From a checkpoint of a small transformer trained on Wikipedia: RMSNorm after each block, rotary positions.
MLP neurons of a small language model. Each row is named by its layer, matrix (down: output weights) and neuron, and shows model dimensions 0-95. Each number is 500 + 40 x the weight over its row's rms, rounded and kept within 0 to 999. Numbers have three digits each. A neuron's up and down rows have the sign that makes its largest values positive.
After each neuron's rows, "raises" lists the tokens whose logits its output raises most directly, leaving later layers aside.

L13.down616:511520492597505465460492468513541460530484490424527491487413506473474438530537495428472519525583465481526484427483550510509508514487480531444525456439505431478502435528476465545464506435474529567539454548444392525482506578472503458461494502524454470414601503503502436450567416484465494530
raises: "ants", "ant", "an", "ations", "anc"

L5.down637:439485423485465530535610483433516550448482414490535540446556588456497478508561461490548530447585484474509492470524538524579492466544523441453466488485459560475507518515566585463510566525511443508476521475543591504436468482618561524417510499494499485431511503526543470513531512488536525483
raises: "eration", "cess", "ome", "er", " Apps"

L15.down599:499537438570566514523513510517493485528490514474478479484545528467592511457494484516443436515488503490543475504499528499513447529531462474515477448454501560494507494484472548484474444496535504478438579524490613450627497524526528406550529527536534498547514529555499511547508553538501463568
raises: "akes", "ries", "ids", "ives", "ches"

L14.down24:555502527426512455476514419551522528519526581520494505502472477477573514448492536548559456509501487452519433445495461480596519496491520540549505419466548448512522523472525456537550462467570447455523491474477564517499509465528539512514497475531471510534600494510501526514553558505522585533
raises: "is", "pl", "por", "isc", "ul"

L13.down153:428601510583587530542574476488590480462407451547485462506498534485562503477505403474507493490490527493477472531488500522528501487492467511491486473459406566486558483551559521510565556520433455461532491580491532502531557456449491410515497507540423516508524459501577475487493460467471487402
raises: "ry", "ries", "rial", "ent", "ery"

L12.down507:505552518436528482464484470457594581471522500526502531446494504514472492480543452523460488484512513523497459523474549443505478510481480513495537482476474454450566448519471432545486423488486480529526449520459442507392536501589557486504510514470542514553516517454510478460547509536519493503
raises: " a", " an", "ate", "ities", " another"

L14.down612:529559547449434478479505501526445517469491531473496493512520434457495467500489487505469536420543503496477464547533581406571522480517523517496537459475511481563467480532526521529542529499550479472523473521574532325516470494505565500423453567501482431516508555535570540570549514511511529435
raises: "ious", "y", "yr", "ies", "ium"

L12.down568:463496415488543519478458544592550504567566565548496540516493565534475544495517550547472532536529595499532438514482457529422502420564482468515414450453533496429527495502505516490583507468499516463475491482470514464425484556500462449522611534494454463482411494481421519519452455451561456490
raises: "0", "rd", "th", "8", "3"

L14.down261:531441452526539511457492490514529566487452501503545482440448504504539501503500497446543495542560505553410530515474503455473475476519470513603470441489495388486476517516476547560507439554499555531550508550511554475493560468445498471508428567559564520494570490459487503468521484420463489432
raises: "iz", "ising", "is", "ises", "ise"